Weights of a small GPT-style language model, trained from scratch on English Wikipedia.
Training: a variant of Muon for these matrices, 412M tokens, 12574 steps.
MLP neurons of a small language model. Each row is named by its layer, matrix (gate and up: input weights) and neuron, and shows model dimensions 64-159. Each number is 128 + 32 x the weight over its row's rms, rounded and kept within 0 to 255. Numbers have three digits each. A neuron's up and down rows have the sign that makes its largest values positive.
After each neuron's rows, "fires on" lists the tokens most often at its 100 highest values on Wikipedia text that the model never trained on.

L8.gate599:108131106161086089125094170113166149127119132129099125114190115182117100144119147096066087160147146131098104065167082163076087167142128189094171144137132188141185121117091094141103125075146170103112088117115208133059131139084169103116173118117185104170117121116160121140105122123122104135
L8.up599:147055165143172048136136116151121216104096132127071066166122141117142080142153121137112126122130146122061152125126103132119064122084133167124168173116144181089168099117123123182138146124087170108105152149169173116135174127150141160146176095104099112146100133130148089131196119155187123106
fires on: " at", " had", " St", "St", " At"

L8.gate310:139139116156087108112115123116130189086085133098138061130172132170091058155125121092106156174093118162082161123108101143133169176131157104146152147158166078127069061091126115176124175124124149129189136149106086148092155066154142154111172134116178104158127096097101156124081137162135134135
L8.up310:101135135111112134136149099088189135107070105106106094124127141126114161099144151118100069146063120117106189154137148122112086129058090152131116089095118143131084056095099121153104162069032084170118112161122095147120159061141136148145087140101150142123116039097172116108159079130140164127
fires on: " At", " at", "At", "uss", "lic"

L7.gate617:058137141137093131094104106104074104143182112113148134195156093104138091128147108182129117157161132154133091115119151117153127151137099171086111094135110187085116095081008117117128100143136139099117150132107125146128051143149122132152113162149178178100170092139148097133159160109105104182
L7.up617:101141099138122151109047085115146158122211160106097127166154106131147037177170136192186109166158130155110113113079091111149149104128101150148109149123145142107098132142104074104089094105133142077098134161122173096139121183196192149170105151188130093136154077104139095172131138164146091168
fires on: ":", ";", " to", " cr", "–", " di"

L7.gate294:141147179111105126124127157152120136144193114057112099097125106178142126155161129099171114105199065058100140112112113136101114084117107172083114140140076146136122146086132130111086135188104197140102164064109045185195088210107123165175140109140090095146142153153074152164086114146161176158
L7.up294:097076090168176186104140081124131132113116184102119124160126067115128170136134110045096139106089072142145143119143096159141176110086171091098099147105123170107140102161089191151114141156132064146134109118112089072110137143116125063148115110123120139078098192113110171159097047154136140112
fires on: " and", "-", ",", "ly", ":", "+"

L6.gate753:143110183134166108170116178118172113157079104186157121069108100107108118081154122135146109193171136098150087098143123090069094136133084050151027139079170149122117157121120192112158152129103126104167177142141169125146107172132187165189119116125088126129107113131107066184066136129143156109
L6.up753:152113178091186100130150102121101161166112155132134097150098190093108118080116116123126128117175188064089131120130112078070111114158095098181065103102115169109103143132054118153154133118175156155190180059148185095102141171131112081161093105128057147133167155108138119177093122150152131105
fires on: " |", " to", ";", " a", " (", " football"

L8.gate168:105151184105079124147113148055073123136110104164167134126165109110185098124116149137150136108093086148089055183093164133138057157083185153121148132108111120066158121156138226163139166103134128113149148132132140100134190227122133153084093119133150147083105105147088116138093104138133130152
L8.up168:122114158125097110113113114107157169081121116134136139154174136081189163157169161161147080107178093156124120119070090097181120091072124081074149111119118171088143138138095164169089111120139120096102173126086134088141171182183116151177167156144116094083126166075097131178116157118115101118
fires on: " in", " to", " |", ";", " at", " near"

L8.gate484:114149115122135170176096147121088164159150141133108149128140146123071081112124193173151140055142084151095109095138130114140114101166194130173135157135115168107152124144055140145067167121171151191111111139107154187117107154137127081140124106147127148096112161072105160146058119118057153124
L8.up484:134125090136139119105144101095127147066144107060112109075145175128099091079185173173167128097155098138114117091076110143168127116176184138084070158098080130098108143123061074157118093170124129157140189157164173162091146139130112142190191157149183089137097153050143140124164161134082073100
fires on: ",", ";", " |"

L8.gate27:189130116173161111152130121108123137157068152188153126148096091123148097094148134141071119124191157114125118125149105096105132122144100090161140184163162155133169093105120084138120164148166156154160130094114115051155101120075095102135112156123148084093112162120090135195161176139132161152
L8.up27:135126124100126137161166098204134121112105154188113146179164129093126095107214132165174114208164144138158123155131136207165118135101152139111185169135147146102131153148092199115126158140145130121118098113122144131162133143115120087104061165127158088177138163150116106132129141149181112108
fires on: " to"

L8.gate252:155135082138127086141103084089171149105116172088124108157183122104143120084114177119136152125079093109101133097111083155198052134046139077190119117171093152061111122173099146129135140110175105182102140075067073115095135114132120053130095170151096133152144086093127109183158148138167157116
L8.up252:153084153163128106045108088126162180085116177157143132193167050117102080044137106157147122170146134089121153161089073114082142152113167087155136164184174178137151079143153134130144144162144103123166081100132130101173180144128110113141073127113166083157118106189104135136131137163123100138
fires on: " to", " at", " in", " told"

L8.gate567:112182171070108185097123179091183080092175127132085103154171106138171117117138168138160120124135122124122105086198103154109104129162137165089129073135114151139096152095138114176149149195144163127142104112118139121115103111103111088129150153120123165140121149198102153086084125161143109138
L8.up567:113141103164047133181159141142132124160122108178151106132133147089116188147079140095118137154094107079158092111156032120127120120137172133141118138157133180188157053139138153119129199179111129141186091145122158184095150123092142137180100126132143133113136091126116157122087136166104161106
fires on: ",", " ne", " he", " co", ":", " so"

L7.gate751:176069125135191184160107115119143080146124046092205108134099130125101160115152113136098156131155165135115021092099170177158133155089128108112155144163118147166126164130132151075180103187119085111146093130142106110125165127140094114116182125108089124139189157145044157148121111130182142135
L7.up751:162055109096095114162116139164156092130114129089104178168123112146131145149213133095119131145197183077162086095181193145127093099110137100119142124124122121109123101101093138079134109177098124078109139133137151191142137148097108134040152058141145128140143092102068130099105104151192103136
fires on: " to", "|", "-"

L7.gate762:147173183138170155173118173140146116146154150171146193148124145187135155148119114092129172110137128098134071167169126129128071116137119077143058139127135098117111137106117097132150130134108119088159117105183174075139110085133131127122140063115105138095126116156082147132061098179162100089
L7.up762:182087126074159124158095167120082188200108100141134205089117072202079139128109185085165154073123167139077149076161147074131148123136134136168103131156122127113175176155137220144116109109107164104108191106116114149125129134129132076136138126134147088095117107120129111167173153063108096146
fires on: " |", "|", ";", " Player"